config.toml
num_hidden_layers = 25
hidden_size = 256
num_attention_heads = 4
num_key_value_heads = 4
head_dim = 64
intermediate_size = 1024
vocab_size = 772
hidden_act = "relu"
norm = "layernorm"
norm_place = "pre"
norm_eps = 1e-06
positions = "learned"
qk_norm = false
attn_scale = 0.125
bias = "all"
tie_word_embeddings = false
parallel_block = true
init = "trunc"
init_std_qkv = 0.0312
init_std_o = 0.00441
init_std_up = 0.0312
init_std_down = 0.00441
optimizer = "cautious_adamw"
learning_rate = 0.0011
beta1 = 0.9
beta2 = 0.99
weight_decay = 0.27
lr_head = 0.00471
max_grad_norm = 0.5
warmup_steps = 241
schedule = "wsd"
decay_fraction = 0.766
decay_shape = "linear"
final_lr_fraction = 0.02
batch_tokens = 131072
max_seq_len = 512
doc_mask = false
z_loss = 1e-05
train_tokens = 843500000
max_steps = 6436
dataset = "wikipedia_en"
MLP neurons of a small language model. Each row is named by its layer, matrix (down: output weights) and neuron, and shows model dimensions 0-127. Each number is 128 + 24 x the weight over its row's rms, rounded and kept within 0 to 255.
Before each neuron's rows, "fires before" lists the tokens most often just after its 100 highest values on Wikipedia text that the model never trained on. A number after a token or word is its count.

fires before: "0" 12, "2" 12, "7" 9, "5" 9, "4" 8, "3" 7
L21.down365 [125 124 111 145  70 124 122 176 163 147 132 126 148 159  87  91  85 131 119  78 159 130 166 153 140 119 162 150  89 132 125 130 144 101 139 112 119 152 123 159 121 118 109 184 128 136 136 125 126 130 123 139  80  80 123 144  86 144 152 116  75 130 116 117  97 124 128 123 135 154 132 126 143 143 111 107 151 114 129 136 126 151 102 110 102  88 155  89 119  83 116 112 145 151 137 151 158 126 148 156 153 116 138 128  69 142  73 134  96 185 178 101 119  98 157 152 126 110 151 119 132 161 110 124  98 182 125 140]

fires before: "re" 29, "ary" 21, "ill" 5
L18.down57 [ 97 163 109  88 111 113 131 151 145 138 121 118 132 185 138 148 121 103 147 157 118 126 136 132 132 113 109 126 104  90 177  92 151 140 132 118 124 102 133 135 133 151 130  96 144 109  97 160 103 112 120 152  78 109 144 134 136 143 114 144 115 184 124 166  98  92 130 151 124  85 156 126 115  84 154 163 151 130 110 106 118 136 105 114 172 117 161 116 169 164 134 125  94 126 160 141 109 174 140  90  75 110 129 134 146 108 121 156  86 120  89 145 161 128  93 161  92 138 153 142 140  98 103  75 120  94 115 140]

fires before: "o" 16, "er" 12, "ent" 10, "es" 9, "a" 6
L21.down138 [ 73 134 111 105 127 102 168 157 130 146 109 109 149 112  79 140 162 125 127 131  99 138 119 120 114 124 136 169 164 213 117 120 126 118 125 117 147 141 141 171 116 120 171 140 124  95 112 161 130 138 101 173 109 148 129 111 130 125 119 109 105 137  81 139 130 117 105 121 125 141 150 133 152  89 130 103 111 111 119 140 141 119 126 139 130 133 129  92 124 163 118 155 128 137 153 143  92 124 121 145 108  98 120 101 134  93 105 122 160 133 107 107 149  99 168 152 108 148 143 101 129 153 191 138 162 187 119 137]

fires before: "\n" 60, ";" 26, "\n\n" 5
L21.down984 [134 135 130 182 138 116 130 136 153 114 118 101 143 112 213 119 126  74 172 162 123  84 101 129 181 109 119 116 112 106  80 114 114  55 126 154 165 171 118 147  97 132 134 133 100 115 136 134 160 143 116 111 157 123 125 145 113 137 153 121 102 111 147 123  75 124 139 124 122 142 144 135 118 125 119 118 140 153 129 105  97 141 109 131 119 157 126 126 140  96 160 104 132 122 133 125 160 151 152 177 128 148  78 122 143  78 106 155 142 125 152 145 124 154 122  96 118  82 101 115 137 132 114 122 147 115 120 120]

fires before: "ore" 26, "el" 16, "et" 7, "en" 5, "i" 5, " not" 4
L12.down758 [155 122 112 112 156  99  96 104 151 125 166  96 124 162 129  80 104 156 110 133 144 164 163 126  93 132 142 130 123 114 149 129  83 119 101 178 153 147 129 106 134 164 137 126 102 152 114 126 112 154 123 145 136  81 137  85 104 154 128 153 146  94 144 106 157 185 155 131 119 158 102 106 103 150 107 130 172 101 123 106 115 110 133 145 143 117 135  72 133 132 144 135 128 129 135 122 118 130  76  99 125 146 180 168 110 122  97  85 152 125 151 150 109 153 162 132 118 133 103  74 100 111 114  91 112 127  95 102]

fires before: " |" 52, " |\n" 5, " by" 4
L21.down499 [145 139  77 130 160 121 161 129 157 110 155 179 150 153 115 124 170 135 104 131 111 133 139  91 113 149 124 134 124 164 128  80 146  48 101 161 144 124 106 121 109 164 132  72 122  93 104 128 145 136 126 125 133 113 146 158 131 180 144 172 120 142 117 149  94 125 140 202 137 127 127 136 147 104 107  89 142 136 149 133  77 119 134 122 161 134 118 115 129 178 122 124 120 118 119  93 134 126 115 116 129 167 109 142 153 105 127  95 142 101 103 139 141  80 128 106 106 130 107 118 115 142 166 112  89 151 144 106]

fires before: " " 57, "ual" 4
L11.down75 [178 148  94 184 112 134 100  99 114 116 164 166 148 137 144 102 101 167 158 156 133 160 122 172 112 122 132 162 154 120 141 100  95 122 129 162 155 147 108 107 108 140 139 169 133 143  66 157 120 113 122 134 127 105  90 136 179  99 149 149 169 147 145 154 136 176 127  80 122 129 149 151 100 170 164 115 107 141 146 117 142 135 106 147 126  98 142 117 148 104 106 127 104 149  96 117  87  62 128 135 122 133 147 130 151 115 113  68 176 154 132 103 106 134 111 105 115 148 112 116 104 153 104 131 153 121  98 144]

fires before: "en" 29, "\n\n" 7, "ion" 5, " to" 5, "h" 4
L18.down126 [119 174  94 169 114 129 127 104 170 119 166 147 142 152 128  95 148 107 116 104 143 117 148  79 162 129 102 115  87 111 187 131  99 109 127 145 112  99 128 143 130 163 118 135 167  86 127 129 134 131 127  93 139 169 133 190 131  93 146 152 155 150 104 117 112 115  93 148 159 133  80 110 118 140 127 118 122 180 106  97 127 157 114 100 101 181  95 140 114  99 172 102 130 175 157 136 128 106  93 132 113 127 121 146 108 123 102 146 142 143  84 109 118 117 135 105  96 113 111  81 140 141 123  92 107  99 140 143]

fires before: " " 22, " G" 7, " B" 6, " P" 6, " S" 6, " N" 5
L8.down524 [107 123 151 114 147 138 138 105 120 150 114 150 108 138 122 122 152 138 167 134 143  93 154 129 144 107  93 108 127  89 122 116 177 150 118 152 109 141  92 129 157 141 158 121 120  77 124 155  94  62 135 126 148 127  88  87 132 123 148 163 133 136 169 118 150 130 146 110 173 123 162 114 167 132 153 118 160 124 126 179  99 143 157 150  98 153 143 145 152 129 173 165  95 132 122 169 150 171 111 110 125  72 112 121 163 112 133 121 124 139 152 142 109 131 137 102 127 103 113 101 127 112 143 142 144 101 117  90]

fires before: "==" 20, "===" 12, "The" 11, "In" 10
L19.down646 [148 138 164 121 126 133 128 125 124 121 144 114 133 104 114 124 109 138 124 132 120 132 124 120 132 120 125 137 104 139 128 120 130 118 130 127 118  78 129 125 120 147 135 125 119 123 103 131 116 141 148 144 123 121 132 150 106 145 122 105 136 136 135 113 136 143 132 142 134 145 113 106 146 117 151 100 136 243 118 131 148 255 117 125 124 132 137 106 128 129 120 114 139 107 125 136  43 134  90 138 124 134 109 147 134 120  64 111 131 118 123 129 120 134 126  99 158 117 116 127 125 127 116 146 144 121 115 119]

fires before: "ap" 22, "o" 9, "ter" 6, "t" 5, "°" 4, "n" 4
L15.down454 [108  95 133 131 149 105 145 152 131 152 139  90 171 116 124 134  91 114 123 157 134 155 106 135 123 104  82 155 140 101 142 150 103 151 134 122 129  75  99 131 148 150  98 179  94 130 146 120 173 138 144 101  70 108 120 121 174 101 105 116 124 102 146 134 141 114 102 134 104 149  99 165 111 170 141 144 107 141 172 132 118 152 157 141  95 115 132 121 140 104 120 147  81 135 141  99 126 142 143 155 128 135 100 131 183 121 121 177  87 146 141 168 119 168 105 148 126 105 132 145 110 142  84 158 136 125 131 171]

fires before: " " 25, "i" 8, "ly" 8, "e" 5, "," 4, "u" 4
L18.down706 [158 119  80 164  86 122 128 118 115 107 102 113 173 190 104 120 200 117 104 109 155 139 131 101 101 116 109 119 124  96  71 100 102 139  92 134  97 127 152 139  92 113 174 178 110 145 120 140 145 171 146 168 115 125 115  99 128 102 142 136 115  88 134 101 122 118 139 141 138 133 138 154 112 155 127  84 126 125 138 169 126 138 136 106 119 137 150 125 136  84 142  99  80 163 166 135 139 136 149 123  96 153 155  72  94 140 127 138 146 147 127 111 118  96 105 127 122 157 165 134 130 174 118 128 165 111  98 157]

fires before: " " 25, "%" 13, " \"" 5, " P" 5, "0" 4
L15.down864 [116 141 164 179  79 185 150 143 116 141 141 123 164 138 127 122 122 150 104 137 185 135 122 130 132 141 120 142 122 110  95 136 124 160 151 134 145 141 158 130 139 155 106  77 115 128 150 109 143 128 136 147 148 147 105 121 126 170 180 166 148 140  71 134 140 141 172 137 157 146 120 114 127 129 149  81 119 137  71 133 118 124 110 106 114 132 131 148  76 106 136 130 119 120 110 111 109 111 139  98 103 138 137 196 136 135 104 118 141 114 105 133 102 135 137 141 140  94  66 117  93 146 158 138 156 101  88 156]

fires before: "0" 10, "8" 10, "9" 9, "2" 9, "6" 8, "-" 7
L21.down906 [ 64 123  92 171 110 131 114 145 123 126 134 129 101 115  42 142  73  85 115 124 137 107 170 119 177 131 122 128 166 116 118 146 130 109 140 150 143 154 126 124 127 119 103 136 160 125 148  82 124 140 133 144 149 171 138 124 112 145 104 131 126 174 116 133 149 143 165 112 128 165 133  90 122 132  92 126 154 106 135 115  90 121  81 154 127 135 125 159  57 122 105 170 145 102 144 138 107 104 128 146 129 139 126 169 117 165 146 122 144 120 163 115 125 108 117 160 121 110 159 127  91 125 150 139 154 122 154 106]

fires before: " |" 23, "n" 7, "\n\n" 6, " over" 5, "th" 5, ")" 5
L8.down954 [120 117 172 162 167 157 116 144 148 126 139 129 138 145 114 108 133 101 140 127  98 136 119 111 153 128 124  97 102  95 145 115 126  88 156 131 144 111  85 150 143 135 136 167 117 101 152 132 116 183 150 109  62 111 148 136 128 153 141 116 149 139 130 192  84  98 146 122 150 132 121 194 114  79  72 114 119 143 148 154 120 125 132 118 142 133 137 116 100 131 163  98 128 128 157 103 156 139 141 151 137 143 107 100 146 121 119 132 147 128 150 139 163 134 171 134 135 119 154 118 122 129  88 146 119 127 163 156]

fires before: " |" 27, ";" 24, " |\n" 10, "es" 7, "\n" 5
L21.down973 [132 168 118 167 112 130  60 173 190  98 139 152 168 153 120  75 134 115 139 166 155 144 161 106 125 143 131 138 113 148 162 121 136 111 136 127 106 160 117 124 150 111 135 115 103 141 127 149 101 163 120 127  77 135 113 137 163 130 110 125  69 120 133  71 106 122  86 124 154 101 137 140 156 129 149 103 165 109 138 108 105 128 125  77 125 157 123 138 109  88 146 129 141 154 120 160 175  83 167  99 118 148 132 140 112 149  84 111 145 135 143 150 183 116 130 108 133 124 106  89 121 112  68  98 129 142 139 117]

fires before: "ary" 31, "age" 10, "ation" 9, "2" 8, "ap" 6, "ar" 5
L18.down480 [153  98  62 143  93 145 122 105 145 133 158 157 170 153  96 133 127 150  79 116 122 125 105  99 156 148  90 164 113 116 130  91 132 155 138 159 159 127  96 154 159 138 137 131  96 115 124 141 173 106 139  94 138  93 158 126 121 171 130 113  83 149 133 135 148 149 125 127 169 132 121 109 115 123 145 136 167 151 100 143 131 137 120 109 104  71 124  71 101 110 112 143 109 107 138 172 126 129 153 150 103 146 150 150 127 145 137 117 137 122 132 194 119 117 114 136 133 127 160 149 127 123 170  82 125 118 126 109]

fires before: "al" 22, "ical" 10, "ic" 9, "eral" 8, "ia" 6, "ine" 6
L15.down890 [105 137  84 122 104  97 144 160 128  92  79 149 147 144 156 111  96 118 155 156  97 114 127 144 147 131 118 139 144  95 124 119 148 162 128 147 139 136 141 151 128 147 138 127 117 150 160 120 169 123  83 113 138 188 140 124 115 163 127 121 114 134 121 142 105 144  86 100 114 124 133 152 146 136 134  85 119 158 104 125 127 134 143 111 147 106 129 114 112 190 126 139 112 149 160 117 115 145 145 129 124  76  87 147 156 134 109 119 138 126 151 132 100 130 135 127 138 159 104 127 137 160 134 118 139 115  74 159]

fires before: "==" 31, "===" 12, "The" 11, "S" 7, "In" 6, "M" 5
L11.down541 [102 120 138 157 157 111 134  85 122 158 103 161 101 150  97 140 107  93 120 143 132 141 108 132 122 129 162 145 105 168  94 137  89 120 119  70 110 191 125 147  98 141 134 134 171 132 134 145 153 160 146 138 171 110 144 103 145 143 127 108 149 159 118 137 123 142 181 122 149 179 130 142  96 136 114 165 172 117 105 162  98 105 100 124 142 131 116  99 141 110 162 124 123 114 136 127 123 110 148  86 126 116 117  87 126 163 155 130  77 118 163  82 109 112 125 165 148 150 114 125 112 151 125 101 110 156 188 128]

fires before: "|" 38, "ates" 36
L11.down264 [101  90 148 120 142 105  86 217 130 139 111 111 106 100  99 126 110 105 137  53  85  86 127 141  92 100 128 151 131 120 135 137 120 125 181  71 136 143 106 140 155  90 137 134 108 127 135 127 119 135 149 117 112 118  90 129 140 136 151 104 127 147 109 108 124 108 141 159 129 135 131 131  87 116 140 103 116  91 142 115 117 124 141 123 151 105  91 132 144 147 148  93  93 103 148 170 137 120 124 152 132 119 188 116 137 164 109 129 127 135 160 114 120 158 125 152 131 132 116 122 149 143 151 141 103 122 128 126]

fires before: "." 15, "1" 10, "5" 9, "2" 8, "0" 8, "her" 8
L21.down381 [102  76 133 115 123 150 117 137 167 113  66 119 124 127  82 101 140 158 145 116 124 162 133 134 109 127 130 133  92 128 169 112 122  83 163  89 137 163 110  96 175 137 174 140 149 148 164 120 139 125 111 156 147 137 138 131 114 116 168 109 162 123  93 158 114 126 105 118 136 163 137 118 120  95  44 149 100 137 133 150 143 162 113 122 142 177 150 104 122  83  94 118 122 145 136 110 128 123 109 137 180  92 165 109 130 116 142 130 126  99 143 139 148 201 108 102 151 130 130 147  57 130 121 153  92 127  72 140]

fires before: "|" 42, "==" 9, "===" 8, "=" 7, "L" 4
L8.down672 [142 106 141 139 137  73 120 141 120 151 134 128 137 175 161 120 115  81 166 101 139 123 105 214 158  88 138 148 128 115 121 161 153  93 150 127 116 187 118 120 145 144 128 133 130 113 140 165 104 127 131 149 142 149  89  77 134 112 126 140 113 151 124 103  97  98 151  93 103 100 121 156 112 124 129 139 125  95  91 149  95 152 111  59  96 158 147 117 150 144 169 151 110 151 123 118 142 125 128 147 120 124 107 139 135 127 144 119  96 155 137 116 125 135 117 128 133 104 186  87 141 114 146 127 126 164 123 152]

fires before: "ed" 30, "ated" 8, "ted" 5, "er" 5, "oy" 4
L18.down361 [120 116 154 136 120 138 150 182 120  80 153  97 118 127 105 149 126 142 132 141  85 117  71 154 116 115 173 104 134 125 161 120 167 148 138  85 126 123  91 159 138  73 139 129  74 156 140 134 146 129 108 159 131 124 145 107 140 155  99 100 160 131 100 132 139  96 195 163 124 107 135 128 104 143 115 100 108 156 126 129 113 145 157 156 126 152 134 132 135 141 138  48 127 109 108 122 144 166 162 132 118 105 196 129 122 141 154 132 109 117 107 120 133 139 155 148 147 134 121 117  74 154  96 140 159 102  78 134]

fires before: "re" 34, "ed" 7, "ter" 7, "ac" 5, "ation" 4, "se" 4
L18.down825 [141 137 122 131 145  94 144 155 160 195 141 134 158 125  72 195  96 138 117 105 104 124 133 129 138 162  67 143 137 123 124 140 133 128 111 127 171 101 136 134 119 140 141 109 104 100  92 152 159 191 166 142 158 130 137 125 122 135 115 140 156 114 118  93 132 155 139 170 159 145 145  84 116 148 163 107 120 151 110 118 131 104 113 154 158 137 137 125 144 151 118 147 124 114 136 173 115 110 104 120 131 172 110 133 115 119  62 130 122  95 122 133  92 159  67  95 116 113 127 113 126 134 122 118 139 116  96 122]

fires before: "ain" 25, "enc" 7, "e" 6, "chool" 5, "ing" 4, "u" 4
L8.down977 [129 152  96 149 113  76 148 120 163 132 116 166  62 154 144 107 115 143 140 135 136 140 135 206  73 148 119 144 136 132 126 132 137 133 151 113 111  70 121 169 175 157 132  78 136 119 130 139 102  93 103 130 131 149 168  90 121  93 149 122 141 124 152  97 107  77 166 120 127 120 120 109  96 127 143 133 181 137 162 179 138 129 156 156 125 120  94 123 158 152 130 127 128 115 153 113 118 146 118 147 114 127 102 147  97 124 120 184 128 111 122 119 127 171 113 104 108 136  79 117 119  75 112 131 135 129 156 134]

fires before: " |" 44, ":" 8, " " 6, "d" 4, "." 4
L18.down663 [130 141  73 155 123 149  75 115 133 140 108 116  51 108 137 137 115 123 143 128 113  96 112 114 159 125 124 110 106 147 159 132 145 143 109 158 119 161 138 144 157  72 134 139 138 151  95 105 118 137 123 143 125 135 120 149 116 121  92 123 112 125  89 115 115  55 143 129 161 109 186 149 117 124 117 164  95 141 144 119 124  69 150 126 135 113 148 120 117 109 117 135 192 182 134 148 139 127 111 134 116 145 143 131 143 150 135 133 166 160 154 131 142 128 130 156 125 161 134 163 139 163 134 160 157 128 129 117]

fires before: " " 32, "old" 12, "ons" 6, "a" 5
L11.down727 [138  87 173 134 110 154 128 147 156  85 148 127 116 138  74 104 106 103 113 105 137 143 152 141  89  94 155 138 166 137 129 125 104 134  81 148 121 143 159  65 105 121 148 119 123 122 125 121 157 108  99 113 117 142 118 133 158 154 144 111 106 169  97 138 139 133 131 111 123 157 127  94 154 108  94 108 107 128 139 166 170 102 162 108 133 114 117 129 112 114 116 160 109 164  87 134 148 130 131 169 166 124 120  91 128 134 127 108 116 101 132 153  95  89 150 118 150 107 166 145 148 145  89 116 130 147  90 143]

fires before: "==" 33, "===" 13, "The" 10, "In" 6, "M" 6, "A" 5
L19.down452 [158 120 126 120 118 131 123 156 122 125 153 137  88  92 118 143 106 106 136 121 105 131 126 124 152 130 119 108 112 125 128 151 144 105 134 117 141  76 118 122 155 155 140 106 127 110 112 136 106 134 123 136 141 139 139 130 116 141 127 109 117 130 126 115 143 161 144 113 155 137  94 102 153 116 152 122 131 237 115 118 148 253 117 137 135 123 113 124 120 133 126 132 151 120 140 132  67 134  80 145 119 138 131 134 108 106  87 115 141 132 110 122 121 130 131 129 133 132 123 118 129 126 117 133 128 130 125 121]

fires before: "-" 44, "ch" 8, " P" 5
L15.down86 [148  94 129 136 142 112 157 140 126 113  88 172 118 142 114 178 118 111 155 141 171 113 139 116 114 133 128 134 116 134 148 152 136 160 149 147 162  97 188  95 147 116 150 119 104 130 133  88 110 118  95 168 133 107 117 132 127 177 172 153 180 140 131 106 146 155 105 156 137 160 145 131  86 146 139 124 123 104 113 177 128  95 147 130  92 147 122 114 121 128  81 127 156 115 130 146 131 147 104 112 107  98 130 139 158 106 104 107 148 135 112 123 128 116 118 157 105 139 103  90 126  98 113 139 127 182 107 100]

fires before: "ch" 16, "ce" 11, "ur" 10, "0" 5, "in" 4, "urn" 4
L19.down431 [133 106 175 115 166  97 150 150 135 110 103 122 110 107 159 154 151  98 168 116 176  86  90 119 127 134 127  94 113 141 160 126 187 147 135 127 155 146 126 133 138 152 127  83 169  79 130 134  76 129 124 131 135 139 110 100 148 116 117 137  92 162 138 155 100 114 152 165 141 162 146 162 106 126 152 127 109 121 127 116 122 126  77 127  91  96 154 139 121 146 123 147 155 105 114 151 105 118 107 137 140 123 151 120  99 129 149 164 111 158 112  96  97 137 126 130  88  64 111  97 136 155 117 104 155 137  91  98]

fires before: " " 32, " |" 14, "|" 6, " the" 5, ")" 4, " \"" 4
L19.down496 [ 89 150 160 147 114 154 115 127 123 133 102 141 104  69 124 122 110 130 146 147 124 147 142 106  93 142 120 135 145 122 143 146  80 119 151  99 100  97  97 142 112 137 121 130 148 151 137 121 128 130 113 111 155 129 146 136 175 159  95  92 141 112 105 124 146  99 173 147 146 142 149 140 126 140 133 107  95 131 139 145 161 165 136 115 171 126 108 151 120 137  82  89 163 127 144 123 132 154  67 122  90 133 119 171 185 130 118 146 147  81  93  64 123 116 110 147 114 110 129 114 157 141 159 102 120 100 159 146]

fires before: " |" 33, ";" 9, "0" 7, "9" 7, " |\n" 6, "7" 5
L8.down57 [ 92 117  83 143 132 140 147 131 133  97 158 151 100 122 128 162 181 147 156 174 110  92 109 132  70 114 156  97  98 122 102 121  96 122 109 139 150 129 180 143  65 129 140 124  95 144 126 127 109 125 154 130 134 156  97 169 107 156 177  99 109 151  90 118 135 147 160 115 142 145 123 146 112 125  94 158 109 131 134 135 113 148 141 114 151 107  97 141 146 125 129 124 140 132 107 149 126 167 123  67 180 105 120 106 101 120  93 160 122 107 129  89 136  94 124 148 148 157 171 162 114 148 131  83 130 135 140  97]

fires before: "ch" 12, "n" 10, "ce" 9, "th" 8, "s" 8, "se" 5
L8.down141 [171 109 137  97 121 151 169 134 141 117 144 126  84  91 114 125 162 124 162 156 142 143  65 143 173 161 127 112 126  82 131 140 129 121 119 134 140 103  80 164 135 134 139 149 138  62 149 116 114 103 141 128 136 138 142 122 125 128  90 112 117 157 134 108 165 161 146 129 117 138 123 100 136 150 129 118 121  91 153  97 122 111 118 109 116 133 106 130 112 132 135 129 149 159 138  94  91 117  96 120 106 115 128 130 126 139 130 134 127 112 126 123 110 105 128 100 138 108 106 137 108  93 218 149  59 158 115 125]

fires before: "ed" 25, "e" 15, " the" 11, " a" 4, "ing" 4
L18.down560 [128  92 160 125  83 116 103 152 141 101 135 108 140 123 147  97  89 148 117 137 132 137 159 139 170 115 119 113 186 111 123 169  81 154 165 115 123 105 128 101 143 115 138 116 105 181 142 135 157 140 142 111 121  94  93 121 107 144 107 117 153 148 179 155 122 134 133 103  93 117 129 101  89 151 128 156 163 160 129 161 103 164 165 116 151 116 133 127  87 136 182 130 147  78 102 156 107 136  95 128 136 183 122  88  86 119 141 114 155 128 154 132 148 101 116 111  94 137 150 179 167 124 113 171 123 130 133 108]

fires before: "ing" 20, "pt" 14, "b" 12, "s" 9, "ed" 5, " for" 4
L8.down691 [ 60 102 154 153  90 122 176 150  84 155 157 105 146 119 142 114 147 114  98 105 120 106 123 129 128 153 141 141 109  86 117  93  92 109 131 132 144 134 100 132 138 127 109 164 102 130 107  85 132 143 114 105 128  95 141 153 162 129 144 157 147 156 137 114 144  60 113 167 124 105 147 172 188 118 119 179 135 181 159 156 128 112 108 141 104 113 117 136 164 107 146 120 153 117  57 136 118 130 139 122 110 128 148 128 123 117 135  84 107 144  90 169  98 106 135 118  94 110 125 119 119 136 137 136 182 114 145 127]

fires before: " " 72
L21.down909 [187 165 159 105 105 118 124 121 118 145 120 116 100 148 141  82 147 149 135 133 142 162 113  95 148 123 115 146 110 145 117 158 143  90 108 110 112 141 166 139 138 150 103 151 136 118 114 145 150 135 133 112 145 122  83 168 142 125 165 131 143 121 118  85 127 115 110 152 127 143 116 125 132 110  72 105 154  81 148 137 146  51 174 112 112 124 172 108  82 116 124 110 101 121 103 144 140 156 136 110 153 142  72  99 108 133 147 133 159 173 210 131  98 104 105 121  97  85 112 142 127 140 166 125 146 108 143 150]

fires before: "." 23, ")" 19, "ion" 17, " |" 5, "c" 5, "2" 4
L12.down299 [143 125 122 153 125 105 150 128 130 137 156 116 141 125  66 121 151 110 141 144 172 122 144  90 139 146 121 152  97 146  85 131 167 134 121  92 129 125 130 146 121  81 189 163 138 128  97 123 120 153 177  68 138 112 115 117 138 113 151 143 157 147  92 136 144 169  71 118 166 123 102 115  84 103  97 110  97  89 130 133  95 133 108 130 114 132 124 107 104 138 146 128 127  90 123 152  95 126 122 123  99 112 125 134 112 176 148 159 164 183  93 138 138 103 100 152 112 131 156 145 129 160 124 146 123 120 159 109]

fires before: " " 56, "==\n" 6, "," 4
L8.down228 [165 136 110 129 140 129  97 172  90 165 100 104 152 129 142 107 136 132 129 148 101 143 133 136 123 105 154 126 116 116 157 144  96 149 133 123 164 103 131 110 124 117 126 132 167 158  91 110 106 157 154  93 121 109 128 140 141 145 112 107 137 141 111 164 128  96 103 176  79 130 131  92 136 117  91 121 160 130 167  76 138 125 178 133 123  73 134  98 121 132 168 163 137 133  77 154 139 115 114 145 128  69 162 112 111 122  82 115 118 148 145 142 154 172 158 108 105 146 128 149 190 110 118 119 132 126  95 121]

fires before: "0" 20, "3" 18, "2" 18, "1" 14, " |" 7, "ain" 4
L21.down623 [109 156 121 146 122 116  89 171 152 138 147 157 164 127 102 108 130 137 127 193 114 128 106 142 119 127 113  96  93 118 167 135 178 121 141  96 150 144  93 111 167 126 156 104  92  98 148 117 154 155 120 113  98  88 169 133 119 101 109 142 125 173 106 128 124 159 127 143 115 137 159 124 122 136 112 122 122 146  83  93 103 151 134 153 131  92 150  97 137  82 110  91 111 101 168 122 132 182 135 113 133 100 149 117 119 103 142 158 124 159 101  99 149 110 114  99 145 135 163 123 127 112 121  86 135 113 152  77]

fires before: "ent" 31, "ed" 11, "d" 7, "er" 6
L18.down207 [ 87 157 134 114 120 113 122 136 175 151 120 133 159 103 152 129 167 178 135 143 123 120 136 148  98 127 159  85 130 116 112  99 136 111 138 121  90 121 139 166  89 136 123 108 132 118 163 120 107 134 130 152 133 151 103 142 127 152 121 101 139 165 112 146 154  95 174  97 143  97 136 134 131  74 136 115 144 183 111 116 107  83 137 143 146 131 111 125 111 147 171 112 144 104  94 176 173 164 135 152 128 115 140 145 139  94 131 142 138 178 124 138 127 159 155 144 116 109 138 114 178 133 142  90  83 142 147 153]

fires before: "il" 22, "ur" 12, "her" 7, "se" 6, "ing" 6, "s" 4
L11.down821 [121 108 142 135 139 124 141 163  94 107 130 112 106 153 159 117 145 108 171 171 146 133 104 148 128 149 146 154 128 127  78 146 113 109  84 128 123 100  96 104 153 139 157 163 100 141 112 128  63 146 124 130 139 140  98 111 120 133 110 155 174 138 135 153 110  84 111 108 141 129 103 132 164  84 156 124 117  96 100 124 144 124 129 169 152 112 133 151 166 155 131 125 154 142 120 130 149 151 109 111 154 139 141 146 128 135 131 132 132 174 151 126 151 152  89 102 125 142  96 104 122 178 107 135 119 107 139  89]

fires before: "k" 12, "ical" 10, "ic" 10, "c" 9, "ce" 9, "t" 6
L12.down785 [150 120 139 175 141  88 160 127  92  57 126 149 135 155 111 111  72 145 183 177 123 125  85 153 109 102 117 147  91 130 134  77 126 156 114  97 168 140 116 111 124 111 102 104 145 126 147 117 146 127 111 174 113 165 120 152 130 118 102 111  92 117 141 137 137 111 146  81 108 132 138  84 132 141 135 132 179 152 144 146 164 116 141 109 146 142 138 133 170 139 134  92 113 127 122 142 129 126 109 130 110 150 100 128  94 116 140 117 124 123 149 157 144  87 150  86 170 155 150 121 143 117 161 120 141 149 128 113]

fires before: "ational" 14, "ed" 14, "s" 8, "al" 8, "ib" 6, "ing" 5
L8.down499 [ 87 150 200 132 102  94 110 132 161 137 113 152 130 111 108 176 104 151 141  80 113 125 130 157 106  93 133 105 168  81 157 171 145 162 154 124 178 101 112 127 112 146 127 115 107 111 166 172 103 121 129  90  98 128 122 100 127 136 120 103 150  94 142 127 107 143  91 141 139 156  88 195 122 107 133 122 151 113  92 149 102 114  94 122 167 118  72 129 122 173 117 111 123 138 131 129  89 106  91 165 127 133 138 120 118 127 192 114 107 126 134  91 126 154  89 139 139 119 158 131 126 170 121 152 105 134 134 129]

fires before: "ober" 22, "ember" 20, "ov" 7, "ly" 7
L18.down359 [122 120 117 109  80 107 132 107 134 141 134 141 173 157 132 129 105  90  93 136 131  84 159 102 132 130 166 115 138 115 147 140 106 152 156 153 149 133 146 104 146 151  84 119 170 131 123  97 102 126  98 134 127 147 106 160 142 182 126 145 150 139 176 183 128 127 134  99 126 130  85 108 123 163 107 108 142 162 109 107 138 142 171 126 131 125  86 108 123 118 105 137 122 132 135 139 127 128 149 167 141 125 127 168  82 120 130 150 135 141 170 214 167 139 112 137  97 106  78 188 144 126 143 137 130 113 128 122]

fires before: " " 36, "y" 7, "2" 7, "6" 4, "4" 4
L21.down994 [145 133 114 111 108 152 116 137  71  98 130 104  89 219 110 142 124 167 117 174 104 113 128 121 150 180 145 127 103 113 106 124 101  86 166 138 162 106 104  97 133 152 160 137  97 153 107 144 102 151 115  81 168 122 163 136 116 128 112 125 113 125 134 104 120 108 157 176 115 131 115 126 156 146 118 119 112 126 146  91 112 162 145 107 142  76 147 120 145 105 142 140 129 138  98 132 116 130 135 149 104 132 155 112  85 160  76 114 131 115 133 154 108 140 107  89 157 131 118 153 158 144 139 197  97 114 129 146]

fires before: "-" 46, "|" 21, "5" 8, "s" 6
L8.down787 [106 111 119 168  98 105  89 132 128 122 112 112 143 162 129 130 122 128 117 108 124 104 130 145 127 155 132 123 147 134 147 111 106 116 142 107 137 109 108 102 137 107 104 123 107 154 174  90 163 161 145 104  95 119  71  83 130 109 151 143 154 167 131 134  94 108 137 175 138 129  84 150 146 115  72 104 121 113 107 129 128 159  86 124 136 147 135 143 139 137 145 135 114 105 172 117 108  91 143 162  89 151 136 123 139 103 140  98 112 133 147 185 118 134 166 150 124 126 121 116 144 144 118 131  90 172 117 139]

fires before: "|" 29, "C" 7, "-" 7, "M" 4, "P" 4, "G" 4
L8.down286 [146  59 145 138 125 160  98 119 135 132 149 108 153 135 129 163 116  88 135 120 103 171 108 142  71 127 117 143 113 102 120 166 105 145 110 120  55 106 121 105 149 122 125 148 138 133 138 127 135 148  93 135 126 116 102  96 151 106 133 134 135 150 132 144 119 103 147 120 131 175  78 183 129 108 124 100 118 122  97 176 101 134 113 177 135 147 167 122 127  97 150 126  87  98 115  79 123 110 131 113 116 103 147 141  78 144 143 119 137 132 126 121 120 119 156 145 129 125 146  99 154 108 136 171  97 119 138 151]